Part of a small language model's weights.
Size: 15 layers, width 160, MLP 320 SwiGLU.
Architecture: RMSNorm before each block, rotary positions, untied embeddings.
Training: a variant of Adam for these matrices, 189M tokens, 11506 steps.
MLP neurons of a small language model. Each row is named by its layer, matrix (gate and up: input weights; down: output weights) and neuron, and shows model dimensions 0-95. Each number is 128 + 24 x the weight over its row's rms, rounded and kept within 0 to 255. A neuron's up and down rows have the sign that makes its largest values positive.
Before each neuron's rows, "fires in" lists the words (lower case) most often at its 100 highest values on Wikipedia text that the model never trained on.

fires in: "the", "during", "a", "an", "another"
L6.gate290 [137 131 160 136  70 130 109 169  97 136 141 117 157 188  99 115 122 132 122 134 124 173 126 113 130 136 127 110 139 105 132 159 120 119 128 125 111 161 128 106 160 140 135 154 139 110 107 144 129 123 101 118 149 100 139 113 154 104 152 199 122  89  93  82 120 124 150 107 109 119 121 163 152 140 145 132 107 168 138 143 118 162 191 115 118  78 130 147 102 111 116 120 119 111 124 125]
L6.up290 [111 114 133 122 113 111 147 149 120 125 106 127 131 193 114 137 165 102 114 117 113 135 144 111 120 127  65 147 125 128 125 151 121 129 121 100 150 149 172 120 159  79 150 117 158 108 122 105 148 152 162 143 180 108  83 163 135 132 124 126 107 145 165 122  86 148 115 123 130 138 117 138 138 119 146 144 154 138 166 122 127 122 158 107 141  84 100 153 151 104  78 120 106 107 141 177]
L6.down290 [137 115 114 105 151  79 132 106 145 123 137 116 101 122 118 138 128 147 107 145 113 157  92 136 150 106  95 162 144 184 127 140 127 124 122  85 163 128 130 160 101 105 126 146  94 111 115  90  95 110 139 137 118 121  68 137 146 117 134 137 115 132 150 117  78 128 152 138 157 114 104 131 114 114 107 140 157  92 150 132 127 103  82 145 104 132 114 116 194 116 140 133 119 141 116 161]

fires in: "to", "left"
L6.gate195 [102  77 113 117 175 123  95 191 125 136 122  81 149 134 112 123 126 156 148 129  87  95 128 136 111 123  96 124 139 114 105 118 154 115 153  81 108 128 144 146 174 143 154 165 130 133 159  94  98  82 101 155 137 146 138 124 126 108 136 143 122 119 128 114 148  99 129 136 119 133 128 143 149 101 102  98 120 108 128 125 142 148 165 124  91 140 151 101 129 177 125 105 121  77 121 118]
L6.up195 [112 153 131 121 117 135 106 142 131  88 119 122  73 121 187 127 110 107 136 149 103 140 145 121  94 100 101  99  79 117 108 117 101 118 148  79 155 139 130 126 133 142  64 131 155 150 143 109  94  94 164 165 151 127 128 151 109 129 132 135 105 119 111 109 146 126 154 102 134 155 137 112 144 150 110 165 136  88  97 100 116 123 130 162 103 105 110 121 147 146  99 125 123 126 163 144]
L6.down195 [130 123 124 145 142  99 119 131 155 162 129  86 146 111 166 137 166 157 105 157  93  98 127 123 135 115 123 115  74 129 115 110 122 132 137 137 110 115 130 184 135 145 152 148 106 111 120 107  94 115 108 179 123 146  71 110 168 150 123 125  90 118 122 142 137 119 106 145 164  91 135 110 138 135 127 147 135  97 144  84 125 130 128 127 110 118  96 101 120 189 132  97 120 130 100 193]

fires in: "of", "to"
L7.gate70 [145 116 141 114  88 127 104 129 108 154 131 176 140 151 119 104 177 134 132 136 102 171 116 167 169 124 113  98 124 146 136 121 122 127 115  54 124 175 168 100 175 171 123 147 130 113 159 109 128 125  91 158 161 136 129 131 123 153 109 180 107 109 144 122 163 110 120 156 141  70 117 120 146 152 151  72 117 149 130 122 125 107 168 115 140 149 161 141 123 140 154 119 123  83 155  99]
L7.up70 [162  89 125 176 102 158  96 101 185 155 156 144 154 127 149 111 131 156 130 112 125 126 132 158 137 165 108 125  79 154 120 118 155 125 152 165 135 159 133 102  96 156 121 112 132 162 128 128 149 116 146 161 145  71 135 134 129 124 104 144 103 153 115 140 135 107 102 123 139 143 131 122 149 144 142 192  99 126 138 143 174 114 144 143 139 153 125  78 108 109 136 151 126  95 117 132]
L7.down70 [146 124  92 140 150 130 108 103 110 126 136 136 125 121 104 114 125 116 127 138 121 183 142 139 130 119 123 137 172 143 118 134 113 135 134 135 144 119 144 128 107 121 112 145 160  81  99 131  65 151  98 129 102  58 108 105 125 143 113 158 150 126  88 119 132 149 110 133 159 120 114 127 169  83 128 159 127 141 139  74 157 143 134 137 158 153 121  97 184 145 140 127 135 139 162  80]

fires in: "first", "third", "second"
L6.gate141 [ 99 119 163 121 149 108 122 160 141 155 131 115 117  90 136 124 129 151 140 113 145  91 132 104 105 102 120 155 160 117 134 156 129 133 105 112 119 154 110 132 154 133 138 116  95 132  99 175 159 128 145  94 140 112 150 104 124 144 161 177  72  84 124 141 147  81 130 147 151 187 121 118 144 151 131 164  80 144 120  94 102 158 144 160 108 167 121 144  69 123 149 156 162  95 129 124]
L6.up141 [ 90 105 144 123 140  85 167 121 141 156  99 122  97 120 105 115 147 136 107 133 139 129 140 163 105 107 141 150 145  79 112 132 113 144 116 117 157 135 109  94 131 142 110 105 163 142 100 132 126 163 142 138 133 166 113 141 212 127 114 162  77 111 103 140 127 123 104 159  84 132 130 132 138 150 139 187 167 143 112 130  95 104 143 128 157 125 131 121 112 184 130 196 121 136 117 144]
L6.down141 [114 148 130 117 113 100 127 110 125 121 118 128 108 116  80 140 114  83 131  98 125  61 138 170 107 128 100 127 136 138 131 123 112 156 122 108 121 170 134 167 131 129  83 128 111 137 131 108 137 139 136 153 121  99  96 128 105 138 136 160 131  98 113 144 122 131 139 166 126 133 147 123 109 144 117 125 160 124  90 109 104 118 101 133  91 141 154 119 169 113  94 107 174 140 141 214]

fires in: "there", "went", "continued", "referred", "related", "known"
L4.gate120 [154 123  98 107 148  92 129 161 159 156 130 151  95 125 100 139 119 113 143 145 141 122  78 145 124 111 124 105 137 100 171 149 137 149 110 173 129 129 138 141 117 111 126 111 130 117 108 139 112 116 135 120 126 132 140 145 134 107 120 149 127 157 133 102  98 167 136 140 151  90 150  49 136 141 142 150 111  84 205 155  96 130 100 138  84 148 117 123 142 122 139 104 139 124 132 115]
L4.up120 [155  90 143 115 114 118 160 145 119 113 132 110 128 155 167 161 130 111 166 140 125 103  90 141 131 106 151  96 134 121 148 140  86 126 110 113  87 149 120 143 134 118 130 127 141 107  81 150 132 131 107 144 129 140 164 147 129  95 140  84 108 110 156 117 159 136  82 134 118 119  80 139 166 151 123 143  67 143  94 101  89 119 111  72 109 109 105 113 139 150 112 118 161 125 149 134]
L4.down120 [124  83 123 174 134 124 121 111 170 114 103  93 122 164  92 147 118  95 171 117 110 106  99 120 118 125  99 167 128 169 149 164 105 146 149 122 150 164 172 133 150 105 112 157 117 153 100 133 126 137 127 145 160 142 147 136 101 134 111  61 158 107 154 145 137 128 125 104 132 139 117 127 141 142 146  90  97 115 132 120 113 130  87  58 140  99 151 117 165 124 122 114 133 137 117 184]

fires in: "an"
L11.gate285 [102 131 144 124 126 164 118 119 111 136 154  91 120 118  59 154 111 146 161 115 105 143  97 137  90  91 137 115  99 142 120  84 115  79 150 145 194  96 136 146 143 127 157 161 106  66 136  97 143  95 107  86 160  78 143  99 143 130 143 111  94 107 119  83 123 119 124 120 135 154 120 177 121 134 117 162  72 143 146 134 145 116 161  90 137 106 139 131  98 103 154 127 100 118 109 116]
L11.up285 [ 96 149 131 146 157 145 146  89 105 112  94 102 127 131  96 121 116 142 128 118  90 136  87 146 101 118 164 123  81 143 153 105 137 133 119 114 171 137 109 125 152 113 138 145  98  79 132  86 105 119 110 113 122  55 127 121 160 122 141 145 108  92  95 132 102 119 155 166 139 111 131 190 120 151  92 145 122 132 175 152 178 127 167 147 142  87 129 161 103 114 129  94 104 163 170 123]
L11.down285 [135 139 145 119 135 139  80 168 104 120 154 140 173  88 124 115  60 141 137 117  88 156 138 136 115 103 171 131 106 123 140 101 153 127 130 149 147 167 103 176 101  61 140 116 106 106 132  97 166 139  99 116  77 137 104 136 132 129 109  91 126 118 140  64 112 109 130 159 125 115 114 150 112  85 152 148 150 111 138 112 157 149 160 139 133 127 132 133 133 136 167 122  96 156 118 136]

fires in: "there", "when", "before", "within"
L4.gate102 [123  80 118 130  98  77 150 157 154 108 146 118 104 157 116 156 146 114 132 116 142 142 101 178 142 134 140  70 132 138 125 133 131 112 125 117 108 124 167 119 115 141  97 171 156 141 176 114 162 119 119 135 145 141 150 111  82 124 123 137 155 114 136 147 144 156 123 143 163 113  93 100 126  78 167 182 152 116 125 106 148  89 134 164  99 134  96 125 102 122 124 163 139 121 132 105]
L4.up102 [155 121 118  63 173 120 148 103 153  95 168 158 140 121 142 129 191 128 113 128 136 127 149  96 174 140 151 109 140 133 127 128 157 143 157  94 139  96 166 137 121 129  87 123 121 110 122 103 138 155 120  98 129 137 150 149 114 134 133 153 122 154 130  97 135 156  85 147 136 161 133 122 132 140 135 154 153 108 108 125 156  82  81 116 130 152 120 107 125  98 142 106 114 129 101 128]
L4.down102 [106 101 136 132  62 111  72 161 148 133  94 129 131 158 130 185 118 144  89 130 130 128  88 124 144 106  77 139 117 178 146 135  76 125 172 109 112 111 164 129 110 129 109 143 145 131 138 130 113 122 147 126 173 124 106 110 104 142 116 134  89 131 139 147 141 145 145 148 178 120 124 117 118  84 142 120  98 129 132 118  96 120 119 127 118 134 122 138 115 114 150 155 154 156 135 163]

fires in: "career", "book", "he"
L4.gate10 [138 128 102 162 142 139 145 138 130 115 148 105 129 121 132  82 143 134 158 105 107  74 133 140 102 119 104 122  93 122 136 146 134  94 149 141  74 122 157 110 141 123 164 152 117 129 136 161 109 117 186 143 146 117 141  70 130 129 110  98 152 118 122 125 126 135 160  92  93 145 144 118 121 104  88 162  92 122 128 122 166 106 122 148  82 115 108 116 139  83 112 153  95 124 129 149]
L4.up10 [111 141 126 126 148  90 127 146 138 163 130 149 123 150 135 118 119 130 145 114 183 106 138 166  94 126 112 180 111 111 124 109 133 137 106 120 103 139 146 102 108 115 102 157 165 158  81 165 145 132 155 141 129 131 162  84 148 134 118  94 151 159  98 160 146 100 112 127  95  94 115 141 109 148 156  95 137 164 112 159 133 117 103 150 181 118  79 130 163 109  94 136 108 104 118 162]
L4.down10 [108 136 141 106 110 177 107 142 128 112 136 154  97 139 125 118 145 140 142 117  96 153 171 148 142 136 109 137 130 104 130 117  79 127 130 134 133 152 118 125  99 119  69 126 137 120 131 128 140 164 138 152 117 167  87 119  89 119 135 119 141 104 155 128 117 159 168 111 133  95 160 144 137 129 104 104 127 102 170 164 127 128 106 153 128 138 149 119 156 150 130 170  98 153 125 186]

fires in: "it", "he", "its"
L6.gate8 [161 124 134 124 126 132 108 137  78 152 129 144 160 178 147  84 121 177 111 111  97 122  84 179 139 119 115 130 128 165 126 137 147  82 111 114 120 152 126  80 137  71 128 116 107 140 119 118 117  82  82  85 138 112 135 124 154 110 137 131 121 140  84 103 121 144 113 115  88 136 103 114  99 121 100 124  96 107 208 109 137 123 123 113  85 150 158 110 118 120 120 111 132 130 146 139]
L6.up8 [162 142  98 135 127 114 138 144 132 130 116 115 153 131 161 119  85 126 121 181  87 141 118 143 157 137 107 121 125 125 112 126 159 118 136 136  87 112 150 112 119 101 148 140 146  93 157 124  83 169 117  95 120 111 112 125 152  81 143 129 133 106 105 140 100 112 116 134 109 124 124 148 136 120 134 131 127 178 145 127 141 152 117 156 140 125 112 117 128 125  81 117  95 172 123 110]
L6.down8 [138 120 166 139 140 142 155 130 126 137 115 124 167 133 165  92 102 166 126 108 165 120 125 145 168 145 138 113 164 178 121 139 206 110  97 128 127 119 134 108 154  91 132 151 150 151 132 166 141 161 111 139 120 124  58 128 155 124 105 111 116 111 113 139 115 120 160  97 113  79  95 130  94  86 128  86 125 124 115 134 131 119 107 138  99 148 133 146 126 146 130 133 131 110 141 229]

fires in: "by", "of", "born", "under", "on"
L10.gate152 [112 120 138 132 101  51 124 120  91 128 151 143 148 163  85  86 117 127 100 129 101 164 122  86 147 137 119 126 121 154 144 150 119 148 147 173 124 155 133 129 131 166 121 152 127 165 101 136 127 112  86 126 131 171 142 144 131 116  99 136 118 109 172  75 126 145 136 135 103 123  81 112 165 111 120 153 111 121 106  90 133  78 134 151 116  99 137 143 131 154 144 140  67 106  91 121]
L10.up152 [111 123 135 132 106  89 153 108 114 142 115 162 124 128 132 110 134 136 115 100 175 123 107 146 100 121 156 140 140 145 122 134 112 127 109 126 100 150 155 159 135 126 113 106 126  96  90 132 155 170 151 129 154 129 145 174 145 172 181 127  67 141  90 125 102 170 153 128 130 112 139 116 133 139  92 110 140 150 135 158 111 103  87 127 129 156 136 165  97 141  97 169 131 102 127 105]
L10.down152 [138 136 140 104 118 124 139 156  62 131 148 119 170 170 128 153 130 120 142  88 116 132  94 113 148 123 170 153 150 150 141 131 140 168 128 128  95 136 129 151 114 130 106 112 126 140 129 117 136 152 107 176 122 149 102 147 129 161 142 106 120 158 137 127 128 148 117 137 132 132 121  48 133 106 145 135 148 153 109 134 116 152 145 141 158 115 129 108 125 128 157 127  86 130  95  61]